Part of a small language model's weights: rotary positions.
MLP neurons of a small language model. Each row is named by its layer, matrix (down: output weights) and neuron, and shows model dimensions 0-127. Each number is 128 + 32 x the weight over its row's rms, rounded and kept within 0 to 255. Numbers have three digits each. A neuron's up and down rows have the sign that makes its largest values positive.
A block is one neuron, or neurons of one layer that tend to fire together. Before each block is what it responds to, as a language model described it from the Wikipedia text at the highest values.

Final piece of a transitive verb right before its direct object, mostly in plot summaries and news, e.g. rescue, saves, accuse.
L9.down23:120180168120169149098140138159129142104174117106103136083173121157132137136123147115138107158141124136137136146143068144134132146149128127023159120156112142141135128094144151124123147121091121132139098091116134179158127148126087097153108148115127137144112128094101104098136084156149106138144133116136158173156093161130101099091147146166151165144137145134255109169139138150151109128162
L9.down30:114140138094154089153118119151105122097157145118156120099106140117114153087088170134137169140151133138108110108140151130175161128145112072059145144115100084149103075110144092076114091169117116164131108148113174167117138137160161096142164125060122098097157135062111106128113125107156153154142141110129128117116145095131079105140135117139125118163141115160223091150118126113114114178170
L9.down254:143126138177139135081126145150122197141139171140111116109104145165105153062124137144114125157189153173159102116171109077126109118123191118034176158136141072120187168130146150096117131118155128126131122118142168117180119120178137123096120199115128127113123100181156161147205119104189082175087069140071062087142104116109103131158105101123195131128158104145119106105129102158096115137087
L9.down425:123137124177092132111124158187147111066145116121154167098154143117082163086120148134117150141116198106156164105102114109105170121149080123057137119086101145169126100048155100113171107166118151152120117145166126170075153124097075128112155160109096113134130111157119152150133106161144107117071084139116112110166087181142128172124121091136147161143080143104140116213102096124131103180126

Final token of nouns naming a person's job, role or title, often just before a name or "of", such as doctors, panellist, quarterback, member.
L3.down395:131095127203171118094152129109150100139095153164043187161137113160097130149165126139156070081103128116175091164168174095137113150104089111014121121076123088163133105119128140160084104111057100130136113122124134124200110114158145096146080128082106143106110182136135102160166100090082166143137076139150098124153132095124124148135152139114099143150119126108140142187190134140130051134128

Modals, auxiliaries and infinitival "to" that sit just before a main verb, such as can, would, may, to; the next token is usually a bare verb like be or have.
L8.down6:143104139084157141122131137111142147160127154173069105138139059143109129138116140118156071147111127133092152101105148100059129145113137074000177140122172093140116169141094168128111128147152174117121102109148129102143135121157153100134088169075154135137096152089160160186179153096142099132121134103112162174157174088094151171155115162107117118126162075159131083089125133154085157089159
L8.down17:114116125118182101124160134121140095133129157068139099145138163109141110157101080106197099160092098084100117151151131134156112140129131188154154169178142113125111117111103147141082123132113154098146147117103092133118134139133122068111094153100149118140144087089156147135202104058057120121082109099133115123097168132167144092126150125109081099148127160144000112138139136097163129168178
L8.down50:181082101147145138136144166082102136146115106110144133116105112091144108111087168124087149106177143108135122134110142124111141158086113102109138146179125166127129064112125086058152079161137096151154146159138082123112084125065174156083097168125117068135153089145092156102088145083181094184069125140152118161119163098136120081093118105087088153092157128161032148110079105109100171138116
L8.down174:145135147100164120134099170155081109074103166166187117167159153142165144094172160150141096127125151131105098079091164109136179137099114138113103138130145155158140167088106152116152122147119142122111116120100105105158090122133084077182092159103099160131136125087093144148000142095154163155165180157143115178129152135178142146136143153140158132138090149192243137162152133160141068110103
L8.down189:117092146113121152128137135099108200150104113108166106160101133131130161147088145178171111144114158135141171100214156109166118156086176150155138134145128095098142133140151154112154108154163162069126125110164092161112148111084169080121178184157091137110130106157100052130082141102106124143079156141078157132109167124157147066090167123071097103143093095154132177088090196090137147107084
L8.down200:114205120145076131122121114097140198135165116110100123152113198133094138138143105098147145188164089050146124143102111123085131181129122100073095165163131125132093064133109137137158136144150101066127127107105142098122133208178105134091117147087131153105118049097117146110189108117069127111130116141182100075100090141196145118188170184130179130170130177151024154140115095078204080144188
L8.down201:116107107154148127119154126169100167099138084097133117102160146158148189088160078140147117079112085084118135075149142100044132138139113093116111142168149108069104138150179183127091073180120069081152123145120141096130096106158127118132130136073064178178094137117182121122200085133160148162124131152180113155104172094209112104152118113145135146173201168152221108123121112143109096129123
L8.down205:075174140134141098063146077124095140098096142116102127129096171138139165182144191138132132144170119089119079101065155164124132136135108161049118115140094174097100148143074137128145117157156076153097113153118185127117119117124121107130100119157136080122167123126103130104112025126113120105196188135110160126113102129151133172090151117171162075100115089095089153078057189189112057140094
L8.down227:150149137147160181158143148173142068081096136137133124119178078079157147164120095069126177111105129156141124170185124130123124156137096153064150124112098177156055183070162152129127137131131108079142106153137139143076091142123121110138150149090188127155114175097127096118123122151091107109145114102165116166125149106132166108144165109132110118142164141130255094149103134119084111128114
L8.down247:144124059120191077138148102154154158131131135158147121216116172140191149081147197170147086169116077120109147140109100085117100073093106133080115180089151117113120171102096205125130113152119132121121148192131107128149172124067154205111150125059119143177109089180156093160230155167144134137136122140137139096057193110080063143139183183107133133110100172141141200121166133105174067150100
L8.down268:145122115119161131122088099165100126118085133117148074162139134153156105104140187075150090090135121133078172159109202105158188139141108153125127132155135115148173131124178136124175130130172155144104093108135113121136147139085137155099177147098152115105113097190154169130076082115130091103203091123168137148177129140135129126103170025102086123134095119177166159192143118089118161152140
L8.down304:191166114119161111123166087101134101139160124119161140175114103169121144097112122170128123164130154111085095202149083124124150138072157155000151194116158061163116138058112117147147154135134125108116108168117078119132117138133098125091148141144107142143106116114116127151157135128120117136116113149138115033166188119188143109126166159141188131090078105123103113112141131130151112129131
L8.down370:152113104095119103146114140150142136161126111161131157096153075173104108086119112093143101146177131121160073119137079159186125132156148126178108118176130107132103156135092128128118177162123137067069146191071130138218097111188081083150163104113161198092144134103142076132179086166123141061165115100123121094119106185175142087107118140057098143178177119134115143153128136150132102191127
L8.down374:093084130171088040190111123125083144127104118135087160135136112109089108109050109139126140107090076142123165074129148124134127153111149114042086076079165160133145129131136109124126068190169146188086101134133126176115175151158133130138154127057098101123149111104105134114074187157137108130117162112165166121194114063165098115077160127107161086138129131165101160129128115152056205092132
L8.down483:138126148095155134142125094128129108084125154142127130103155137149099178132169141110107144161102182155129187122172125135189102148146123188059141118111053134101177151099103131065137161156104148097103171125127139103165156105139132152138178100150135153119148166140141128138091070139196100104180126137148152154087130128104147102132135093139114133102109158142255122105150109131130117101121
L8.down503:163081155150136158155137081195074115107171154160183143121185116142144109174136146121154154145139165151119122158104087149172167152206147078087094165134111095167144115112130157142151140172120119059120129121118082182131071167131103139124137177081164158176134164132130130166104146123100118139170135154217107127122169089139133128204163133126134070172149121188195133075108071139135082108097

Fires on the hyphen after Arabic al/Al (al-Assad, Al-Dosari, al-Qaeda) and on separators or words like of, by, | just before a name.
L9.down178:163129089119123165119193154117153103132173100115115158182115116112123197134109127157152130053138168097091105136158126174121129143152112119088178167168119106154109092147070068185093100129103138127115126155090107118150106152081163205123111126151135096168161088129167144124161144134156137106177123151099116118103119128055115088207139216147154089118125143145226108114085111132137127137157
L9.down192:120132143144150107141097186162106181102088153119099177076156133131120142116111118177119107074143181096169133138144136089094093098115160127096093128091160125129130079137163144109139157117137132149056132139156125112093154086145125095134159126117064149126123120128127144134200175086127147117100107121134093132111203151094103163069138142166122124106148139131255097094130147116180077105114
L9.down431:078151145161149146113142174104124138119164132112123108116114114133161192081161145052164150112088066163091143136065148147109177143135200178131167089162096138094105103140131056074077153114111170121147186159118093117125107164125072170102169177157069054069107153144127118170152116122079098124159102144073131092070103153119181077156149120115157125114134132147090143104106126115126128126108
L9.down447:081097092080065162118139163081166096102116105140193106115151088137160156048103061173120122102116128126109134152054150120130177078069119111090086152207097128077130120126137139131123120134079103126125149126083138107183125132146108121132131138152118092158084174146143149057208107096095098154139137132100126138126140116073125126156098117148101114119123161157176115042110131119145134139170

Number words counting relatives in biography sections (eldest of eight, had two sons, three brothers), plus from after died or suffering.
L8.down76:171126171161123155117111110113121103134146152097168165136152160097077095141086089105142130083141162150150093117080149082133103098186089062122159108186082123134148155123123089070105120101076122127181141144086143148083112195149129105124136161147120139097122146136138093081142146108075059124130161144148219128101109119109154096151118152139135146088077113119235123150133103175104151136133
L8.down78:145149190155158139102123111086073109106151118091093121066160173149150100136124097146153115192138168186102131111120154154156120157140092091127126150120136168160145178137152134148109140110111144102129068167161177156085158114170113103097087121159116118103153118158173158146150072127099078117077140211098133122127055116115102176123102115161184092177136095160232100135119107148087146118165
L8.down117:122055104118129091148117135072177078144134132113084088101111174097100130092110140155111086208114141092082152131208106162190087125103161119111114134170122122154170131078162100173114123165098155119086103109200117132173136147045076160166109167157085117153111075145128120095120153129158127159100138186171127103061123139141100100109123119094128117104181164095173113105096144173128063072149
L8.down136:176124108155107163130142066111130100131186152084099118139141146132112080154094089081106150112137186147184151100106196121099140131147077091151144078115142106153121098154152094092154140116076149137143121115111125145071127074166132122137172100109049165120129118165155117105116169059087107106122125089133124152087080142064172080094103141148137094118132122110206165146154131118070144154121
L8.down193:127167123130151165127093096088115138114115129094125056104116152137154148171138109084096138153114142173134181086187139106113159116153121105178106130182116159134154142125163145103165136142084159128154177137083155147100123120110150115139125186121122116156130071131124145080192107139104094139128159144156075168132105139148132147121157097136096125141140120139177132116079145155123149151169
L8.down210:116119090100153124120127179122131158097158133150179166149136144143165155163160131153137130148121124167079085125192184096134128098079108122096118149123103122154124107197143067118116146136166130122128114140106099113146145109126078147160071134142119115093190119143152092082090124117128068114099109093115194092113152173107115144162155138147162119138096155109000166129145139130127092169149
L8.down263:149166153138173107133134100127044138208162119135104183098140110114118194108147072149102140100149116072117112124103114127154150115162138123124101163081114127147154144106119165126173104082104133110122109154101149098180168087093115101128142105173052135096140150120091157152129154122126123088127175132122158134154095039185113113086146125147135121129120157094103077139195175127142045143105
L8.down265:116216130143138165057102125114127105149099149095171171145155134176145072116166122167175129077061127091164109086140099118094146108148135135145111146127145146141113132085171161188101138169124096116128115110108085121104149130091132099052142090146085099153120162166074136101114055204148132152147106145143138133101126102160093153140118118133133094103097132127076130161113092131157098113116
L8.down274:064109080092095114115135077115172095134140106108103107118099131131150106108142200120122118121096086104135140127098146153178111137120146129079188173070077123127135157140108109141132111133139190112138122146166131100162183106076154113064088147102098155169131133099078120120101121151145076117143102175109124111097222146092115139083128165153160084137078136135074069145085103156108141177143
L8.down327:071150133133160095162131086124167130133109145127156081153197148106181154160172093081148078095101186091093109184139090087163169168126133178143111106117164141142163123147150106115181127140120087160159077144089133111140088117129136117143157147099146156142124141198097145189166136131112123172164167103135096137121130141161115143141142155140098090121112155143255123076150135110172123188137
L8.down337:073107132148126133106106054127092159101091154129085151086125151087082122131106065135088097143084199149208147120100112156113135080133176138180127124086135155178113171161144117122114148100084126081179141156170126097092132132147158102120107085150121117116134110135114090173226139122116087150134114075139144195083135191127132130132142151165127156125134110094211140172142119158104124178143
L8.down349:068082076097101112089084149083138081087144120172147143142145087085032139134151073128118105147170116092096121145131105128106135150105103159146094181165155091105087158084152102076056154151072142096103125175097138088135146111165176118087161093189144187134137162093086101109112142086150102103127129157099114131112164116159094123111123125146093148107100194133187119194150089114145123104104
L8.down464:124098158173089109061118143114108144145138136155130176126191115139138104108143116150117162157095107165067121156177149116163161116161136115058144152194130140066150172070102141166145166066146146149137161120105159040110150108107167129140098118115192064122149113131132096183108108102145197081139129156066070148162132156088088112149062134119105134220087175155122084121091113146183103141171
L8.down466:136079121186086117096136108085160119173188110105109143131151167136137181126147139158128137086113096190144146108124115131144168107093085120080183163166122114111129049159143164103164121106139119076168051063134131084086080150086057065129120122139095144147121160118133134096136080095127117142124078089132111132095157077141119145137136205092196146121126155138131112122121131090153116145166
L8.down478:161096120139133196150162071138091126095085123164207134132152124047116160114109081138121148092161102113115106131138158182130192146117104157116157133142101097127123132162144107118156162148085206098154109133145149136148125090132128088151128144070167135107069097154142154140175085149155150163142131077181124146125127122105101075150120140162112205137102109130042136154163069153118094123174
L8.down482:107106062111133106140150154106167151067147206104072142118130108128116134075138233111112146166136111137098086062107128128169155080082122168088120075039107176082113124116131102126088109084149052131150056144134150131153164138072172141128102061119140090115122130106063100156148184157104175171136092101165144105132144085088123166169159154148188148141135109126094097114117099147165162149177

Final token of occupation or role nouns describing a person, often just before or after a name, such as lawyer, politician, manager, wife, plus list dashes before names.
L9.down217:093105171090106168117160115093163111133138147164113190111141163129137115134104141136110125094086165126185107117108063144091154184142097120245117104154135115142103144128129087132127159165082122192140131138070137137119141119189097146152139169095119116107112163141130191104152143156123123112092133080086118090140121162141138091125151093165082105119069140112255170112137119072107137162153
L9.down395:102144107145143121094131112152151115113120089103184166138161171146179131133125149139082098101146101124095143131167114148062162110122160167085099122128084178053129085145125161165116099142157104136136073129126180121166095096135108133149157103124114135156110151158134095120099065144143183129182126091174091085141095090140068105153172079152123149101114096146134143152066157130074148101110
L9.down400:148116139123170169080157085137157137137072123121102143126154179071111095201171080131105130104102139125151142115100089098113141110196105147143108138125132147227113167157164088149143133099060148104176160120134118131109166148190179130116121165108161156119119165094168152123161119079132119084145150137129074226158111148103177090109096082113077098156137107075064110141083107139132154109172
L9.down504:142159105134123128107124159188110097120107149126093157160165160149171127142124137149092165108146161173082162134121099136106181132168151179110155120051110192123130115092152180164139104150132089083161129142122166157134123154159159106130124119161102102095126151187085121090221043125156122165143139120145092164151116127151131146106135083207071141117160128120255132134091148120138132127143

Final pieces of verbs and participles (often passive or reporting) that take a following clause or phrase, such as requested, indicated, contending, considered.
L3.down467:107117132115173124137118130128120130138117129122095025168106106127143171116152164139123083178097089194116117140127124103159147165135126177080142076116140156185114155126155143141120129157161106128115093125148133138131089075152130158142081127104191144129148137104101125157255136135159164099129097082101093153140120087092167127148116138101119142067109136146255105157145113134091133050096

Tokens just before a rating or number is given, mostly in review sections (gave the film, an 86%), plus quote ends, stat tables, infobox fields.
L8.down30:146077125178159107094098140160061078135148129100181150172097128061139129141079047148110181093096165144153152082081136089183083158036087126154135053128146129127133131132096156098153139136131152129163124127171182124073150208119127085098148148153120081148160116103142157172104115109142085152106116050195111135162134092168173110134145053123112096173094100111237187134101096125120079166163
L8.down53:137145129120126116165114123136142107123130143125135120113122140112125143146112106122117137140132070153136130129166142126118138136152107136144132125123108121134138144083095125138096112115121108104107123135122124133130154133128145135132135122118139125109109136148122107140224106146121114084155141119137152146146142137126135150149111111118124147136128116135255117135130117162123116148105
L8.down67:093163104128108098142136085108111122181157080143021089156118152130092074118115113149121140186135130147170100135144194146116130104185118102099119140150140186118126155149120097120100124161091181142114120144125090100141101116095115109151132119165138165153141193140113179088255096101164130166113144160093136120112084079149147098214070127140147148148134171154177078124091115124124125127137
L8.down79:097094091140107122130132110098187168098134111113136158092159109147041165116092040098191127116109120053100142114152157124088074167142119128176126091149178109144075164142197090076151161112091103190123161127177229120170164109099077162117108128104190070147147152130148101079144136094107145128097115197109156138162089093163158105145142134135135154141131117153132068093119086058087130077180
L8.down108:062125084087123142176132128124120057096138143139138133171126113117144155178114153149170117102121121175163110116102153111140110136136194136133122136084159151088133076203143135099086116131127131142135110134179107175170162169115131061046147140138150097115119123112108168081148122186158148172068039097176107173082172072099094093087113116105134113167190155129181138159141142138088120149136
L8.down163:092141112125136092135139077157105087135128099101159140170141099084151146127138128160127103117152101151105157061097125123165116184112108160209139125168169144141128152200179059142114104154177152117147121068114193162076130171165088091116120106121106176119094118103161130146224130121106123109151118085120106178114152173177076086110135091073104175087107144098110164152154138140139160133086
L8.down232:136177129121177127122090187137196184125091138096125139132132082074132089058119143120150114158117113120217162147118122211099153098143108068116108114141111164172150123123120150114145122158146125085114110129105127095090112134094166154049096118087032127150158093123143081139070048100124166137127091111096116131114122070162159097114167114121158121113110141144214121167078134156121178122151
L8.down373:138101122180118121136137145067118166187180100129133149142133110116134106162094128130138152102137177163066096067158154088193164139141137131098075125134183185102224133109108127098195097143153102156123112142128106107170111127128078064156154125085113139153045084126105183178127136111115105139156142135186069147141166088111095122196122134145095148148151158112130146129132091158110144124146
L8.down384:136083125145080105116124159104135113144106107138130179150154182147095140193139125115170098097146104189178144082104104116152098096115144178102150152090085142137092151146113079107148177120148117148138063154118128134150164143110070126191102165159060092160155119127151155117135128114090080123126123108047155083133131143151156145103151132163130127098075159139138116145144197121090195149141
L8.down388:131135112180110132105134081169153103020138120105181157075130119084147116086102131105159105118122125129172125089115134103132163120123102140068143172124097140117163200110112139157086156121145138178117128128148116141201085119112120142098158177089190118102132152138162167114149091134160084095159148147073099145093121157092088150069127120142157108127163108125164131052100217094099164119105
L8.down397:116095136161066057159107140164142140123094152108173139156150187151115099109085059100146164064136139112164125126111115133101132117192072153200120096137111060114074110175119089088168153133092150166132162104100099101156078160122109140059125079105071097121142087131195124092163127137103165163092147164123116137082057128209152135110124163097110111088078092104183137130143155092134186114141
L8.down405:123132140143126166181119137124153124112138114139073120123142151135146130125100100115118157162139117157138163140138136151134160115138097116124119111146097146096118153122077181152105127118133103104118150148118150152104120119151125160129136142116157116104110112163156113129214099116116097104114167137123123133141154160121158117107112100119111144122128130168255134170145133148132105147109
L8.down411:109058144079101069121144130156136208120161110161140112082118113074134108132149158142087129121093102104087122121113111096117162165146104089124113173108140082087109166126133096147173110175179177095042157096111163108148092145141139103083081149143030100145153139130127133158156132141156178137155121155101103133092180105156112154140146079094168064142122128090000108101168118127139145109093
L8.down423:097129089120117102175089094099117132157102170081115134161168167133096148199165079136090090143070098086160138175146104122085122107129093128123139121139097145101181104183114134098090090068110118120110117126113143118189130146079141111072128112151075118133139143145101141120123112115164104051103113146151161102096137091160130168089136181126190152131112091145090108174201106132187123135162
L8.down425:177085120145154139161121126085101085114141147129090118112176138070150154103155098141085099129164163194164110130128132091114174121160071133186164148199119110121098141122140086156134140156091100099150160089091172162069178105161148137120132118086080084098106152178146105113091105136088074096166174108113077198100090150086172040147120158141124180109109112107255115128092121111096103149097
L8.down449:156145122112100119111137166096109129161165125149110102138110098106176181151145216130109165082185130142120104117141177088165112112172094139148116139116098084151126116122120149115121151109113122155130140077085109141105159104138127175108115147100157116160169064111146188115144075116203114154154105092143173116124177123110148128180172167091087104102131116133140114111152124126132174108163

Infinitive or purpose "to" (also aimed at/towards) introducing an intended action, e.g. in order to prevent, efforts to co-operate, worked to establish.
L9.down79:186113076141179121144083134120100094075128109147137125148118071142117085128102167139170130154095156162130138144200101113140168087134132097044160073085105150158153118100113128133140179091168132123121154135115150152116107137119184093131164108163120146105129123144101130127097147085171108145148192117061082125131121166131041152073141127135137085081155116078225133105113106145157160090069
L9.down96:122135142126132104141097124125095105083140166132143115101136121138117106187134148128126069151100178100107115112128142113089152088087145142027117147150119121131124167142117161161132152106164150177147043062182133134127116123109146110082130137120084117131113099143145099080021139124137121154129154080126085085097103107120125140087132156156147139129125152167247127156106153144110132158118
L9.down277:164184091143187149151165149131155165153150180074149100131180160105114163181092121121137031137164134107077117132134122110123158145074150130027137153154115108124104126129104155140082145161144134086163105136117098169110140161172123163090138187084104144164111109093118128144046176104064131120116122129157144063107143131159141080105117201129123140143129145185045170108070079145126130172157
L9.down509:123167153116116164097144134125089131110132177132089104170132131110137102116158129141094166160110110125146146162113157111072115125161136121069156094137101151132118165138070169072106100113091114138061123152102101108154147141138163142119151097161106105095102131108131119123122123161092142134105147143125065172086116123089078097169115098116110146088112164096187087080110180119117127086158

Past-tense verbs and past participles, often the -ed/-ished word end, in factual narrative, such as released, fired, launched, demolished.
L3.down8:085125053115199114156149149100128102121104120080109121146070130123121155169118176085072156180157147157150107136102147111161075169168180132000139084092109182124107139072159151146153109147091120148171097110157168093135054093141163144123146155126130124101108137087119131114123148127130113114174131134081141122192121137106108111124153186133118144079121172165148116140136113085120114162148

Main verb of a clause right after its subject or "to", including final pieces of split verbs, before the object: enter, sent, called, formulate.
L8.down41:130101116153127102160126054043083084081171133117111121155103161143142112157082081104062195128109106201130146182156122148162147132149127113206116116144148168133134189128108156142160144113105129075141140118145043124089117156114092139090165124166090132063127136154117105119110102178159146090112173146106109114124063112096100145187174070134086134146117107101107149144107152119134122116139
L8.down72:146121114078156165140224175157075133101153096135099111143137158112135135098097114123162157151161140156095100095119084108195126155153111090151162144176097129105155081115095100098144115121145130098082194159137170117099123172067120113124185130150175083084135134118170163142184096123134152083144104052151147136137189180098103181129115171094075128069113134148051148170115113112125079095134
L8.down81:127162091124149110064201185161155148128110106144126105099130171167091100052160126145126123174138145141157105122143094090137081092138098064093163144104068161127129085097086140118113127069130118185122115098092179117122151139159165161188104125116040115172152158133137158129182095089170150155135091130125121128143085162065084111146100113148120149154172088084159131112119115129099112197103
L8.down86:146098149057152139094154139174146161038144104130165133139132118148136141086140124125158148111056130112152079090109151101101184125137141102135133097170125127061089182151177114186149101062136082155171149060062152107135112128171145103133121123136031125118153134126179066138143098104093204104122103113154117173133106199134152205098141156114136073110167108151203125131103114107161095192172
L8.down195:145123158144193108198116151087113116137144155142147131152104088159196177154159094070122130175160118143106131161124160108143120124084157117122068113140201096156134138202133103112144105177127118098116102098111123116109085076104161036092120077093140138131148058139176142136082160128097132132126157068166158115174144125168074151183205137147109130134154144149141104152153132155163136121140
L8.down212:149116115085112122159096120114095111092122127165139168134133114108165141149114111120131113164126184123176159163129092134148136119121103162044121114103098122141150107089142156094151181115130157128129138139114113114146156130165095107147138193138137121118137103136080171104175098144138090116099131129095111126184073153126105135103119155207084102104142090134255139161103117135133152120148
L8.down259:119142087208084167122177081143148147107158131141157187094161129106151103124127120106051150125118114112168091153110112147086186076103103198144083150078137153181193151109127188135153133149147176153130105105099074103124155150177133075120144115091075179175118125091127070098134112125081110111104074155142091182153108092120129104139157108137193150085120137131161113141138090103154152148142
L8.down311:164098095096147156128162068085128181166092114084110142104058122148124127113114132098155014161139125103111087098120176178107160130195080123073077171121109118152114170096110114128084140189081114117113154146151136136199134151131118149155084090116135139081128188097130099123092086062113155123205139125127123151129066124136126103147136177134153187134155179184156136118122102099112136190168
L8.down361:084143063094129130047150175055145133124103188149151168162175074149136074141142126095137167081107121132145084131142120124147136133108158164094144148130144190071187157094139090136108091078152108170106178101125096138180140168156104153091126090097122082127106181165081136202192105111190119092118172113149150121101159163070168138132102134176140114133093129081089090127056040117138109101108
L8.down383:102173117118139147116081109126168074104130093095139146099197101078152131149125145117139137156092160167214142096131136140180176164100143204191065115153113174147134095104091089120205074146066082131113141078172116088104105101189172136097089136150072149213135109129102087113193136155155109123142148056123153115141101126141087147109149098144105159138110189123090155115144145127167136129120
L8.down399:102142113162173053134113079113187099115107168110111118081157115080075136107196135163123110116084150074172132122155142152111164166118105119126122135104131133144178139095164123115128116178132144157116146158140167175104107077155115166200110149092137165158133127048163111119067132129122141142141136134181196132105092124100123090138127110117044187105165127171179091128079147096164126079167
L8.down434:189157114167120104125130135127154086120153148121136196147187122072089126146156091145156135138160128104114158099134114159106077115107142129000133150062143110176150130134118149177131075110105105099121100156136153121143166093129141123105143080129159168126087135103128140134168117118098107095048093144107146084161147113114166120152115176073112157149122164147027079145141142135110062118144
L8.down436:157138168073126100153177078174177071104131141096133110090063167100123174152131163085111185156132160121105108160128106143168117095192123167170112147150134103196140134129114082140040079119132140139111134140193184136072112125186136092107103092126108149148157128140142119088109145120158118144121171130145172131158094152099135152172067114167048191118103148143255085195119141095155091173121
L8.down442:140131154072109117164154134174102047100116188121074092120133155083147118147149128154153118128131148149115091081138176112133111188147136114055120123160131128108157150168110206155093162172157112167111154099100121116120152091119171159137108144163107118117137137133105088090079144119113093053172139156092073152182119108119158111066183079084157140106139154142210059105158171143122140091111
L8.down472:098096149142118140074131143183134107174112129120169159078118135119082148112118126137126099104195126142112156110100152153112138101078114034013131152148149128113153163154150139133118142136090144105193112098103155116153135142081150101127160114130135137087081128118135103114000076103106151140090113139139117165114168127158142080107132112110116119140130129103255137164152164129105135144128
L8.down474:186143142101108150175076144104132166178109151096124115203146126147172152169139127113163139099114192140162091156160107153199104100151166143030168120080127089146140095122124111124137115043146125162130114110098093121145149162141128112171125167118135152118153106115125192164134129130146120115138141113100135109132125116132114166143147155166117101123148162122155115164112170133186146134074